From a checkpoint of a small transformer trained on Wikipedia.
Size: 15 layers, 6 heads of 64, MLP 512 GeGLU, vocabulary 1120, 12.4M parameters.
Architecture: rotary positions, untied embeddings.
MLP neurons of a small language model. Each row is named by its layer, matrix (gate and up: input weights; down: output weights) and neuron, and shows model dimensions 48-143. Each number is 200 + 40 x the weight over its row's rms, rounded and kept within 0 to 999. A neuron's up and down rows have the sign that makes its largest values positive.
Before each neuron's rows, "fires before" lists the tokens most often just after its 100 highest values on Wikipedia text that the model never trained on; "fires in" lists the words (lower case) most often at its 100 highest values on Wikipedia text that the model never trained on.

fires before: "i", "re", "o", "ous", "ear"
fires in: "who", "where", "while", "previous", "previously", "years"
L10.gate429,151,172,151,201,249,163,191,160,171,251,274,233,216,188,196,196,207,151,223,237,187,187,145,153,244,180,199,169,257,274,279,224,249,199,205,174,154,204,260,251,214,142,138,200,192,271,220,135,187,178,233,166,200,182,175,179,188,213,124,199,172,300,216,245,175,222,200,169,191,190,215,198,220,157,183,174,218,162,131,178,173,154,258,271,213,158,169,156,220,201,228,197,223,197,101,182
L10.up429,173,145,296,140,209,204,148,201,145,214,149,155,199,260,216,251,194,175,210,215,174,177,196,211,230,248,139,250,194,241,212,196,210,218,217,200,99,185,203,203,247,143,178,241,139,156,196,210,133,214,192,258,220,194,179,283,182,179,198,240,242,208,184,223,216,165,156,271,249,171,143,249,163,140,213,257,177,249,224,203,155,182,201,198,193,190,157,155,267,197,250,207,224,174,240,216
L10.down429,227,252,261,205,216,182,182,198,192,220,155,244,196,180,163,188,216,224,181,163,180,224,207,177,254,204,215,233,212,182,177,183,225,107,254,254,244,197,230,154,178,193,158,156,173,293,167,286,259,220,182,194,225,192,213,241,263,161,192,289,249,175,200,204,182,182,187,165,240,185,180,234,199,207,241,171,146,245,230,190,153,153,125,289,179,195,272,182,175,190,236,207,105,246,152,154

fires before: "le", "k", "and", "e", " he"
fires in: "while", "who", "thailand", "which", "can", "that"
L11.gate88,177,105,258,266,190,210,162,85,246,250,147,177,214,232,220,158,174,237,215,236,190,241,172,153,118,185,245,209,240,192,222,208,234,199,242,140,203,163,249,223,173,196,176,168,231,132,219,185,273,216,241,241,152,195,267,216,199,239,128,246,162,257,167,192,125,242,225,224,243,212,159,252,234,217,220,206,141,214,180,131,232,251,205,249,281,198,224,285,116,190,261,253,225,179,200,195
L11.up88,166,156,220,174,231,215,185,215,169,215,208,206,180,183,186,254,107,219,198,199,176,196,210,289,204,185,269,273,220,175,195,281,145,169,261,280,174,187,152,223,132,208,184,149,283,223,209,213,200,168,133,264,233,180,182,222,198,241,174,207,208,249,254,198,209,243,181,224,234,219,219,198,208,264,196,229,239,204,225,218,206,227,181,199,210,174,172,162,230,227,215,217,155,251,172,194
L11.down88,218,142,228,209,217,212,204,220,145,144,168,210,262,220,169,241,194,179,118,175,237,121,192,108,199,173,197,202,243,190,117,203,139,127,207,158,106,236,156,223,213,175,293,226,169,192,192,237,273,246,184,175,203,194,145,236,190,230,310,176,237,209,183,243,269,138,209,154,186,232,153,161,193,189,155,197,118,175,140,166,158,161,151,208,255,207,185,168,204,173,141,203,199,183,278,228

fires before: "a", "ame", "ome", "ch", "ut", "om"
fires in: "because", "became", "become", "church", "executive"
L4.gate443,152,196,242,235,258,99,79,161,181,183,243,228,149,197,227,164,229,287,185,190,191,264,223,134,219,156,149,151,176,170,256,267,133,249,257,182,280,179,239,268,183,161,77,151,265,211,233,237,142,83,225,202,163,237,231,185,148,292,220,218,220,182,159,214,183,232,136,205,202,225,209,187,134,233,245,135,201,211,182,239,226,236,179,215,177,182,205,158,183,239,275,230,260,278,205,201
L4.up443,197,163,253,210,178,150,204,165,160,150,173,239,126,163,144,167,195,199,159,180,229,207,266,282,267,197,189,245,183,165,171,262,191,193,209,242,231,180,154,207,192,158,173,150,166,200,248,174,218,238,156,226,256,148,159,142,173,237,222,252,213,200,169,200,255,195,232,231,242,167,218,265,148,201,160,178,118,172,193,237,209,216,232,199,205,208,224,87,245,216,165,276,237,195,238,138
L4.down443,174,124,231,224,244,160,212,215,130,167,119,89,176,207,145,131,143,123,200,273,212,177,177,249,268,177,219,164,292,158,192,255,291,218,192,160,208,245,217,191,181,250,249,137,196,166,194,205,194,164,171,184,214,175,247,129,179,233,180,227,197,172,170,198,215,164,166,217,212,240,117,260,210,173,230,186,202,128,312,163,285,251,218,190,226,225,223,240,163,139,177,294,187,163,137,241

fires before: "ace", "at", "ac", "ay", "ot", "an"
fires in: "place", "plot", "places", "platinum", "platform", "plaza"
L2.gate128,168,143,183,186,181,201,231,296,184,206,204,225,186,153,242,202,211,153,212,209,167,206,223,207,237,143,202,191,205,159,236,206,209,257,275,212,259,211,185,141,276,269,168,194,303,201,168,229,184,237,216,282,190,173,81,214,190,131,172,223,207,226,215,95,153,138,181,176,131,228,228,194,177,166,227,254,192,164,172,225,188,218,193,198,226,219,195,239,101,158,253,254,136,151,214,244
L2.up128,191,198,222,88,240,240,203,237,277,226,226,111,211,157,282,206,202,212,276,268,230,239,236,198,244,95,131,180,257,215,234,221,207,200,237,210,234,221,157,202,203,245,212,192,213,151,187,189,225,179,214,199,204,221,233,191,262,177,203,208,187,250,210,172,145,214,235,209,132,193,264,205,173,222,180,266,215,94,176,157,192,234,180,217,282,288,212,216,170,221,253,240,222,150,212,187
L2.down128,211,197,142,169,233,206,235,195,177,228,184,200,206,168,264,208,150,262,203,148,206,178,226,191,170,154,160,149,220,239,169,155,244,155,161,197,163,200,144,218,234,238,148,172,189,195,177,194,126,207,246,229,256,229,127,238,236,199,224,189,185,140,287,238,226,170,204,222,178,186,215,254,201,216,192,222,215,128,179,217,212,192,190,194,237,239,164,223,174,243,271,238,162,189,194,222

fires before: "c", "g", "ts", "t", "ter"
fires in: "council", "young", "court", "announced", "rights", "course"
L2.gate341,126,137,194,204,147,224,219,283,194,236,185,229,237,216,177,235,207,234,231,170,187,187,236,217,210,189,194,232,129,247,236,142,207,215,157,172,211,214,244,161,226,151,214,204,206,304,246,211,182,196,189,136,217,262,316,216,183,244,136,244,187,199,218,259,244,207,236,114,182,211,156,217,129,233,157,115,167,207,162,242,130,152,234,183,199,201,263,212,215,133,266,196,184,159,207,204
L2.up341,163,233,248,237,275,197,168,213,166,135,212,245,182,230,110,211,187,182,181,171,199,175,117,150,172,198,165,297,207,164,206,171,173,280,129,180,240,121,193,226,214,251,235,207,254,285,163,263,200,191,187,152,156,192,237,201,225,202,263,166,128,220,186,190,143,281,240,192,265,234,255,214,221,207,247,198,236,147,242,192,183,202,202,189,148,133,221,139,129,225,137,171,274,151,182,168
L2.down341,196,215,197,221,146,240,187,174,210,198,169,196,196,147,193,170,214,219,198,183,218,203,151,276,187,264,225,181,193,292,247,251,187,194,202,215,147,166,267,104,175,207,198,192,224,180,234,183,113,209,241,209,191,222,143,211,221,202,224,225,213,223,247,181,219,188,172,263,152,221,204,192,143,161,124,178,199,150,225,166,156,192,177,141,165,169,184,193,228,212,199,191,198,148,195,207

fires before: "o", "i", "ore", "it"
fires in: "who", "before", "while"
L11.gate447,202,251,208,152,154,182,263,193,174,285,192,321,133,207,184,234,198,240,208,227,207,273,134,222,133,233,255,245,196,249,184,178,218,206,257,167,246,251,183,203,185,221,194,262,197,189,141,149,143,192,247,194,148,221,146,245,194,227,186,142,270,228,180,190,196,215,189,164,188,138,140,196,245,178,134,228,211,170,181,110,303,188,164,218,207,242,211,228,231,230,246,183,245,188,201,213
L11.up447,231,275,193,245,166,177,240,265,162,212,293,256,171,224,231,158,248,268,159,218,220,218,237,252,234,206,222,223,321,278,282,179,215,233,218,206,183,272,156,161,156,260,130,248,196,211,244,264,232,177,188,234,172,178,138,229,198,187,194,183,246,259,90,228,164,177,194,105,220,180,163,160,216,197,158,187,154,205,177,159,225,191,208,190,182,193,213,243,193,184,152,263,185,177,194,196
L11.down447,162,167,162,232,191,184,260,134,176,239,164,155,159,168,162,186,151,136,182,209,190,209,162,170,218,287,155,176,151,205,171,220,165,152,130,266,133,183,198,155,253,219,125,176,232,123,196,116,219,267,248,196,233,242,156,244,118,228,200,241,163,254,185,151,220,287,196,213,213,135,197,182,172,242,151,206,184,191,232,189,236,213,229,198,138,197,199,171,188,212,190,277,139,217,192,171

fires before: "e", "own", "er", "ow", "c", "ak"
fires in: "between", "known", "then", "partnered", "snake"
L4.gate305,177,142,208,132,192,170,203,178,192,309,189,228,151,177,157,137,275,207,211,219,230,240,191,157,256,198,216,224,231,229,205,237,229,168,264,178,204,244,222,242,258,181,275,172,151,198,130,250,213,220,233,169,257,213,127,245,183,134,158,215,214,150,91,114,202,188,215,196,167,158,252,206,126,190,180,198,160,190,135,229,146,259,206,239,244,274,228,217,218,150,176,214,191,120,222,264
L4.up305,233,159,228,142,201,209,259,169,208,195,151,135,213,233,184,112,217,204,266,237,172,151,141,204,172,195,214,186,240,241,166,178,205,244,225,280,220,171,225,117,211,307,205,196,177,180,193,273,128,220,199,116,233,142,263,169,245,149,143,238,161,239,154,194,178,234,150,234,173,157,207,215,167,208,220,186,198,268,233,212,226,202,197,232,164,177,186,171,238,198,162,201,227,233,239,225
L4.down305,198,215,98,274,203,172,193,237,223,164,83,119,192,160,100,221,169,154,278,190,200,194,216,182,224,148,218,236,203,239,204,199,191,161,173,211,202,81,246,214,246,217,148,148,183,194,158,181,233,139,237,221,154,235,237,207,234,256,155,169,191,241,237,165,135,124,167,270,213,227,202,217,222,209,200,159,178,173,189,230,196,149,218,224,182,186,238,122,158,201,168,287,161,161,224,175

fires before: "u", "o", "ust", "iv", ","
fires in: "january", "october", "august", "jan"
L2.gate9,157,250,264,180,186,164,214,201,288,170,184,182,157,156,244,271,160,268,182,133,160,167,272,222,151,223,276,215,191,215,198,156,197,144,247,94,155,210,234,182,253,140,174,202,176,181,225,225,168,221,169,198,229,173,172,151,200,174,229,219,135,165,179,145,98,210,161,175,233,268,186,252,212,161,205,235,220,154,144,196,231,143,243,187,207,250,260,251,176,155,209,201,145,266,297,250
L2.up9,154,252,310,200,234,228,182,209,171,208,186,116,219,113,205,168,155,206,210,193,227,178,233,137,189,159,238,162,206,157,253,260,184,204,189,256,188,237,164,178,271,190,179,228,163,196,196,247,168,183,162,217,265,188,286,191,173,166,232,163,207,203,183,211,168,201,147,274,169,235,134,185,233,235,206,288,275,241,205,148,234,173,230,177,129,224,279,219,238,232,263,131,248,199,222,173
L2.down9,171,208,185,138,280,190,191,133,172,177,210,241,274,151,202,258,170,183,172,196,198,244,213,271,200,272,168,188,135,204,163,170,235,232,180,181,183,113,149,141,252,230,196,239,243,213,181,195,171,199,167,144,174,143,162,150,103,155,240,232,252,146,147,224,256,177,151,237,173,224,252,283,176,222,212,224,192,265,189,224,190,216,206,197,146,206,197,173,170,191,201,220,210,172,215,220

fires before: "an", "os", "le", "ct", "et", "ar"
fires in: "company", "composer", "companies", "complex", "compared"
L10.gate5,213,197,266,166,214,198,166,177,253,194,235,243,254,227,217,223,209,220,216,198,232,205,201,191,188,180,250,215,258,226,207,148,128,231,163,190,271,192,244,246,193,210,247,226,150,140,234,178,184,181,202,203,202,141,200,267,255,250,265,199,161,254,153,242,138,195,160,277,224,193,128,207,217,203,181,190,134,182,120,175,97,210,155,279,174,179,195,285,231,217,188,187,147,204,94,219
L10.up5,267,214,185,202,178,167,255,278,197,172,183,178,155,232,194,122,174,146,204,187,217,194,217,203,203,280,197,235,150,292,230,206,240,259,239,208,196,284,255,240,133,199,215,161,204,187,186,234,135,193,225,196,201,186,252,210,207,173,223,196,128,203,205,224,207,255,208,252,170,205,173,165,229,126,217,195,121,203,212,217,173,237,154,219,183,166,229,161,208,82,195,257,222,289,175,197
L10.down5,224,219,199,96,207,150,225,114,218,224,168,209,265,158,237,190,167,182,204,243,177,243,237,208,226,190,174,185,225,165,245,194,219,213,146,169,172,203,229,268,131,171,142,207,250,130,259,173,149,153,169,150,189,224,225,145,189,250,240,201,192,164,170,131,179,193,213,273,146,144,158,228,244,257,143,249,180,277,181,168,95,252,168,137,228,204,168,212,195,252,211,283,201,170,250,163

fires before: "ud", "c", "ter"
fires in: "including", "council", "include", "single", "announced", "includes"
L3.gate329,161,260,209,159,146,236,175,217,193,240,145,155,113,160,211,208,165,216,204,201,172,148,169,195,239,175,218,177,165,177,171,238,196,129,147,243,195,183,213,225,244,214,171,221,253,229,299,205,173,168,152,218,186,213,209,261,170,270,176,164,186,173,241,207,211,189,199,265,152,234,174,193,133,159,196,158,213,195,201,217,139,195,244,181,269,198,250,271,173,188,165,231,223,192,150,245
L3.up329,213,154,153,117,251,238,155,162,185,182,313,280,169,194,221,199,280,179,286,278,202,166,236,177,166,252,219,226,199,175,275,150,228,207,166,200,272,191,176,167,177,194,211,133,217,204,159,231,194,276,144,181,142,177,252,193,213,108,254,188,168,220,178,214,227,236,268,147,237,184,214,168,139,208,189,224,137,195,196,110,258,166,141,182,140,212,202,203,145,196,231,175,233,129,171,200
L3.down329,163,130,193,246,252,138,189,138,186,103,188,179,277,186,244,165,239,276,329,269,209,157,219,211,179,219,280,225,168,188,275,190,229,247,158,166,202,244,172,203,178,150,197,193,170,239,232,243,138,280,159,185,200,220,164,173,253,207,121,159,201,174,169,267,198,230,174,164,201,207,168,207,248,113,198,229,200,229,225,202,170,226,233,210,198,221,218,208,231,130,212,184,191,132,146,229

fires before: " the", " it", " his", " o", " "
fires in: "to", "from", "with", "alongside", "against"
L4.gate146,239,151,119,187,192,242,183,176,216,202,149,317,157,195,192,152,189,196,245,207,87,241,253,204,130,162,199,132,194,221,202,226,224,155,211,222,193,185,169,205,196,169,163,132,200,255,193,218,237,169,141,191,199,177,248,171,221,126,141,158,180,238,271,247,241,171,159,216,226,171,190,98,192,251,162,167,264,252,201,149,187,203,226,232,233,270,206,256,157,151,135,126,233,134,115,199
L4.up146,182,130,167,158,239,176,252,266,199,235,218,164,192,157,171,212,158,184,202,222,188,218,209,242,135,169,189,183,216,189,203,149,243,230,215,180,242,274,160,241,232,265,208,169,167,217,223,266,248,152,139,249,193,176,198,204,186,206,303,209,148,191,155,243,257,201,242,111,162,230,145,145,191,277,242,181,158,176,209,154,210,235,144,212,219,159,214,234,270,231,234,147,180,168,259,271
L4.down146,206,186,174,215,170,314,215,205,193,284,191,217,211,170,268,205,206,239,164,175,212,193,192,236,160,216,97,209,163,241,221,203,209,147,196,139,200,183,264,150,176,212,146,218,251,199,152,204,182,266,196,126,161,126,299,184,166,186,157,179,224,203,213,122,182,182,157,211,221,201,129,230,222,158,244,196,165,172,149,140,153,233,148,207,145,171,196,160,201,214,151,233,227,136,204,177

fires before: "an", "a", "k", "ers", "er"
fires in: "american", "africa", "rangers", "america"
L8.gate113,180,182,266,184,170,186,224,170,163,230,239,185,253,138,244,172,240,191,222,133,191,170,195,110,157,179,218,245,260,222,158,182,186,106,187,189,192,159,132,224,167,175,280,166,222,216,216,159,213,222,219,144,246,169,269,246,177,279,176,171,181,262,205,218,168,189,194,214,218,196,237,271,214,155,199,231,219,137,183,222,255,214,212,194,211,179,183,228,180,221,230,201,157,183,158,196
L8.up113,178,185,241,181,189,229,169,238,212,173,143,168,122,157,219,136,186,223,156,206,240,250,202,163,227,200,180,203,204,224,175,219,186,263,169,191,188,177,250,150,210,244,265,231,231,201,234,240,198,221,198,188,212,223,220,299,191,181,156,241,114,234,109,157,186,218,227,147,163,185,179,199,155,197,139,253,250,190,193,192,304,173,145,203,159,218,157,152,152,205,154,184,204,186,339,320
L8.down113,139,204,114,243,293,158,198,223,192,243,232,217,212,198,253,215,169,247,227,197,189,229,224,190,228,218,223,187,283,274,214,173,147,248,213,229,85,181,216,199,182,160,246,181,84,210,191,188,192,236,218,190,225,219,207,192,203,236,233,183,190,197,201,138,252,247,146,188,187,203,165,212,216,193,147,206,271,226,194,215,156,186,179,252,154,245,174,176,219,212,148,221,222,240,171,209

fires before: "orm", "l", " the", "ation", "ant", "ect"
fires in: "information", "into", "infantry", "official", "anti", "influences"
L2.gate369,246,188,149,235,221,113,222,245,235,201,254,225,188,162,215,206,195,165,192,131,203,152,206,141,224,215,198,180,281,199,202,129,193,205,197,203,187,217,178,167,209,226,229,238,260,262,132,268,191,192,213,189,209,141,136,250,220,211,168,220,185,202,212,199,225,232,177,234,238,206,139,277,169,102,206,107,143,262,211,156,272,225,206,184,219,216,183,121,208,256,91,189,198,99,200,233
L2.up369,140,169,186,178,179,218,140,170,229,187,192,280,253,199,184,152,206,194,227,223,202,161,167,185,211,149,329,225,241,232,181,329,191,235,150,222,216,179,230,236,213,183,220,243,166,94,185,184,161,181,186,256,220,232,217,249,218,197,178,163,175,250,245,218,209,194,233,180,198,242,192,193,207,260,142,129,186,193,193,194,186,260,199,207,252,251,182,233,283,198,231,199,215,203,97,193
L2.down369,167,142,161,202,176,222,246,212,173,235,128,228,202,210,211,201,197,208,172,175,216,204,183,275,150,261,131,135,214,153,58,163,219,253,196,154,244,218,239,184,197,233,188,151,269,205,233,206,224,167,164,126,209,180,168,188,225,255,163,175,252,251,197,145,175,205,164,199,204,192,179,222,206,186,170,216,193,251,141,187,180,228,228,191,251,135,226,222,210,183,244,174,170,136,117,89

fires before: "o", "i", "f"
fires in: "who", "while", "francisco"
L10.gate16,235,268,150,215,210,211,193,212,92,238,183,162,224,169,237,238,208,159,227,204,194,228,171,185,157,145,207,223,233,195,223,206,258,184,170,214,215,194,136,220,182,197,172,222,249,136,211,185,224,210,210,274,128,175,155,270,213,261,189,146,186,216,154,165,175,181,179,139,184,206,205,163,150,199,249,129,170,145,175,168,172,151,195,245,209,115,215,274,197,187,243,190,165,225,175,293
L10.up16,174,223,185,274,166,225,266,173,205,278,185,178,181,174,197,216,226,227,203,159,204,219,205,285,188,211,166,161,237,214,183,209,219,285,170,267,255,170,220,313,137,233,176,156,127,128,180,213,227,184,140,253,194,192,115,205,171,157,220,214,191,156,258,230,160,277,205,166,214,144,247,213,196,193,188,185,190,209,244,169,165,212,168,279,189,157,244,134,268,217,158,177,223,216,196,219
L10.down16,167,291,143,225,156,205,245,181,189,269,281,165,234,180,152,256,208,165,209,283,301,166,159,194,268,208,200,190,255,205,169,224,121,239,226,228,183,204,218,194,152,243,175,196,216,152,229,198,268,173,196,132,249,228,152,223,234,191,210,223,316,160,192,179,204,238,157,193,205,209,225,234,234,279,208,152,212,158,170,134,219,129,219,276,216,224,167,177,177,267,183,214,191,92,210,184

fires before: "m", "y", "d", "an", "is", "ies"
fires in: "film", "family", "films", "find", "finished", "griffin"
L2.gate407,133,125,193,200,265,214,159,250,193,216,238,248,151,200,193,196,233,176,190,182,198,219,113,211,195,214,163,197,149,234,176,217,214,243,258,214,189,306,182,261,108,280,197,153,145,147,156,180,171,185,160,189,134,203,189,206,158,192,186,160,209,228,269,255,189,245,242,191,130,295,219,249,184,206,173,177,273,134,166,179,322,188,181,139,103,216,183,296,203,190,180,246,163,232,161,99
L2.up407,124,156,262,150,178,184,189,230,159,152,227,144,144,178,225,219,240,191,224,167,214,277,154,214,198,183,220,198,160,252,217,229,204,273,189,210,238,264,294,276,214,198,159,216,190,138,163,183,176,219,278,241,176,218,118,183,178,139,221,190,242,205,215,286,224,270,210,232,162,277,246,224,216,135,159,205,175,161,192,197,218,206,203,193,135,166,208,198,148,152,236,221,185,155,128,108
L2.down407,207,175,146,240,248,242,207,271,194,225,159,191,119,194,229,155,172,187,209,172,238,215,300,202,252,238,221,139,153,134,190,164,109,260,245,150,183,230,200,194,175,192,198,195,210,171,148,154,189,191,237,157,121,196,163,212,216,140,282,198,242,118,262,189,136,242,206,216,216,145,148,236,214,171,188,220,218,239,144,210,224,223,173,179,237,188,249,273,194,301,208,207,227,313,205,166

fires before: "m", "y", "ip"
fires in: "film", "family", "films", "get"
L2.gate360,196,155,96,198,170,108,260,299,165,181,256,252,157,122,182,143,207,151,183,195,199,230,241,181,268,188,154,165,218,218,200,166,136,148,189,92,190,185,255,215,199,253,223,188,213,198,161,207,189,218,186,176,137,185,168,242,265,159,294,175,180,222,184,164,218,212,175,125,244,205,201,213,211,140,211,186,193,248,194,189,207,246,201,170,203,217,194,221,161,203,252,184,222,261,211,139
L2.up360,184,194,165,171,174,182,228,181,231,179,164,260,228,194,125,211,220,228,164,106,197,275,170,182,193,235,167,248,202,182,190,150,147,209,171,228,203,210,187,194,188,138,133,170,249,205,187,165,192,184,184,143,165,228,189,212,240,238,176,216,208,174,186,258,164,222,178,187,147,172,239,252,154,187,240,285,209,193,166,156,237,167,164,226,191,134,218,255,194,176,172,162,294,242,185,186
L2.down360,229,209,165,234,215,247,281,230,251,162,169,178,156,154,240,217,256,165,251,133,203,221,203,182,204,221,141,185,112,249,241,167,128,241,176,192,157,211,234,279,284,209,167,158,197,212,138,129,198,166,193,85,222,177,167,184,174,179,146,237,230,183,209,229,141,220,212,162,209,157,156,169,241,107,125,192,163,169,246,213,208,165,219,176,164,209,151,202,170,219,189,163,202,191,186,176

fires before: "n", " as", "s", "al", "."
fires in: "government", "well", "year", "governor", "years", "personal"
L4.gate171,241,219,210,209,132,208,178,156,157,221,197,184,265,200,211,193,119,185,123,207,248,170,251,168,55,181,280,263,226,262,159,135,154,278,172,155,123,179,175,179,200,246,189,245,188,133,228,231,252,163,208,176,200,193,266,177,138,276,170,220,255,210,177,262,192,174,170,187,125,200,240,157,239,215,155,204,253,204,218,168,156,200,93,181,131,216,195,230,152,203,168,228,189,224,167,187
L4.up171,168,231,239,124,230,161,226,218,211,239,155,159,256,198,170,192,143,234,166,206,176,183,156,124,207,177,192,204,255,206,203,197,213,211,123,253,193,169,171,169,201,242,196,228,190,194,266,198,138,188,215,232,175,200,237,219,102,166,191,224,280,160,187,241,170,254,186,190,259,126,248,217,267,186,201,264,179,252,277,177,239,185,259,219,218,173,251,173,241,181,218,200,139,166,221,182
L4.down171,226,167,151,131,193,235,176,183,160,150,192,234,223,221,255,147,198,117,181,143,80,201,276,200,166,118,97,203,189,216,154,178,204,199,201,134,174,127,177,228,125,230,299,266,182,262,252,243,214,167,162,165,209,215,270,189,191,274,284,266,222,152,202,238,99,184,103,212,199,189,202,168,226,246,195,151,182,279,215,198,234,264,203,168,200,199,193,203,220,230,141,183,162,229,298,195

fires before: "an", "a", "x", "um", "k"
fires in: "american", "austria", "austrian", "alexander"
L9.gate145,202,232,210,180,223,226,176,234,148,165,231,213,172,172,219,266,256,189,198,184,259,309,165,195,180,206,186,209,200,229,171,182,174,179,177,253,285,239,210,200,269,163,216,136,193,261,236,229,152,178,194,157,150,269,208,177,227,171,218,173,193,205,229,172,223,205,156,230,223,206,193,179,117,164,178,230,198,251,157,268,188,185,97,168,201,201,193,245,214,258,126,115,161,214,207,229
L9.up145,196,220,192,140,234,178,203,255,172,158,237,154,184,236,169,217,197,187,169,205,158,215,191,222,184,117,240,205,215,276,204,161,201,95,192,230,163,218,231,311,176,243,138,207,172,225,269,162,174,235,174,230,242,263,222,186,214,124,141,221,133,136,145,175,132,247,201,143,173,183,191,241,175,213,290,176,174,270,160,100,123,253,211,148,225,202,240,125,187,224,204,244,213,200,184,193
L9.down145,222,151,189,226,239,241,236,218,163,128,217,223,291,175,221,188,217,172,183,167,261,176,230,169,244,173,246,225,237,235,231,215,211,169,202,225,149,194,189,207,151,160,240,196,236,210,229,208,166,153,238,159,184,264,239,143,180,184,299,210,176,147,217,223,218,226,197,208,287,236,203,159,223,226,170,207,200,122,228,154,237,233,238,259,203,234,182,167,279,251,142,156,210,255,222,202

fires before: " the", " th", " N"
fires in: "of", "for", "to", "at", "with", "scoring"
L10.gate474,219,190,141,184,216,171,260,203,180,256,171,249,218,216,182,168,160,217,259,161,202,226,260,158,286,222,176,162,129,185,183,116,146,208,164,224,319,216,179,206,186,138,160,103,157,210,134,191,243,210,254,266,205,214,253,256,201,228,248,196,229,248,248,161,201,218,203,198,221,227,165,131,252,183,189,174,247,196,106,171,253,175,256,282,193,182,275,253,186,258,219,217,173,150,130,227
L10.up474,213,160,200,177,242,174,154,238,233,171,188,154,171,187,227,268,105,175,269,212,237,236,179,170,257,216,153,167,149,211,176,213,120,184,166,140,273,220,187,224,166,159,242,207,114,231,167,166,169,181,174,170,203,233,225,209,203,208,116,193,199,226,181,267,201,162,183,182,177,179,203,184,226,143,234,208,228,128,187,223,191,299,118,191,249,187,175,237,123,209,173,170,185,200,248,167
L10.down474,189,209,98,239,171,241,195,172,190,211,223,172,176,229,215,208,247,197,174,198,211,250,253,237,226,169,227,216,225,180,187,174,167,176,202,158,202,183,168,124,231,248,196,198,198,179,193,221,182,160,193,241,199,212,205,299,160,177,127,157,233,227,229,172,243,258,172,195,210,174,198,262,144,219,170,193,222,240,108,164,180,158,291,187,235,176,127,220,214,228,201,188,148,135,224,199

fires before: "u", "e", "ly", "ber"
fires in: "january", "june", "july", "october"
L11.gate174,164,219,181,248,186,203,178,166,216,230,165,224,212,131,129,224,216,170,149,234,228,156,181,230,229,205,199,155,267,160,238,178,155,235,230,143,147,225,199,149,144,141,244,212,255,154,174,158,181,207,224,235,180,214,185,188,239,129,237,235,199,209,247,169,181,173,150,250,195,207,185,202,181,219,204,269,202,200,89,195,103,160,279,223,186,186,314,153,194,211,270,230,185,252,252,176
L11.up174,181,226,225,160,207,177,222,185,206,155,149,238,166,186,215,268,205,227,301,150,116,216,189,190,243,202,204,214,204,202,173,111,227,74,183,275,235,185,213,229,188,200,161,225,230,120,274,211,158,168,132,93,201,230,160,255,153,193,126,154,238,158,237,160,188,208,163,252,180,223,186,139,180,247,113,247,201,238,213,170,232,199,267,192,185,155,228,220,182,234,236,208,242,158,204,234
L11.down174,164,210,176,232,301,239,259,232,176,174,149,232,191,168,140,210,238,214,210,114,219,189,129,161,194,174,116,128,196,241,166,153,161,193,140,157,187,254,250,162,211,258,201,200,210,184,158,210,197,191,194,285,177,194,213,149,229,190,183,217,210,218,152,203,251,187,151,254,123,103,242,207,161,188,168,273,149,235,251,186,221,192,176,123,209,248,264,151,155,209,188,190,140,216,158,183

fires before: "ational", "es", "it", "a", "ac", "ell"
fires in: "international", "chinese", "china", "institute", "internacionales", "intelligence"
L3.gate10,211,203,203,245,232,217,161,179,180,213,191,177,176,257,204,177,174,148,206,161,175,269,212,270,167,233,233,115,224,181,157,226,185,201,178,204,280,203,226,162,252,176,263,160,213,187,205,142,168,134,193,231,178,205,193,183,229,269,112,177,182,190,172,148,160,175,161,199,161,263,210,235,234,262,100,194,97,234,156,253,224,213,232,249,218,248,157,151,177,239,192,210,141,159,218,160
L3.up10,216,213,181,145,189,155,200,227,162,176,212,171,188,135,175,209,209,224,229,237,251,248,196,188,191,267,183,249,203,158,274,222,232,231,208,184,232,264,190,165,174,242,95,150,257,156,187,250,209,300,239,234,189,179,150,216,177,210,203,155,162,219,188,151,174,228,161,227,205,202,223,191,159,172,215,210,166,212,187,171,311,166,192,253,212,236,194,221,216,184,178,212,195,216,214,162
L3.down10,251,147,222,200,243,275,121,183,233,191,199,197,178,227,198,189,275,209,235,165,181,240,190,235,174,149,268,208,207,218,164,175,157,215,190,187,190,233,222,250,240,228,248,189,220,195,200,149,187,195,240,242,203,168,137,196,261,258,339,217,205,190,140,202,258,170,148,220,138,165,201,198,164,205,224,157,182,248,179,283,148,238,255,174,242,222,160,226,211,198,144,190,213,218,181,190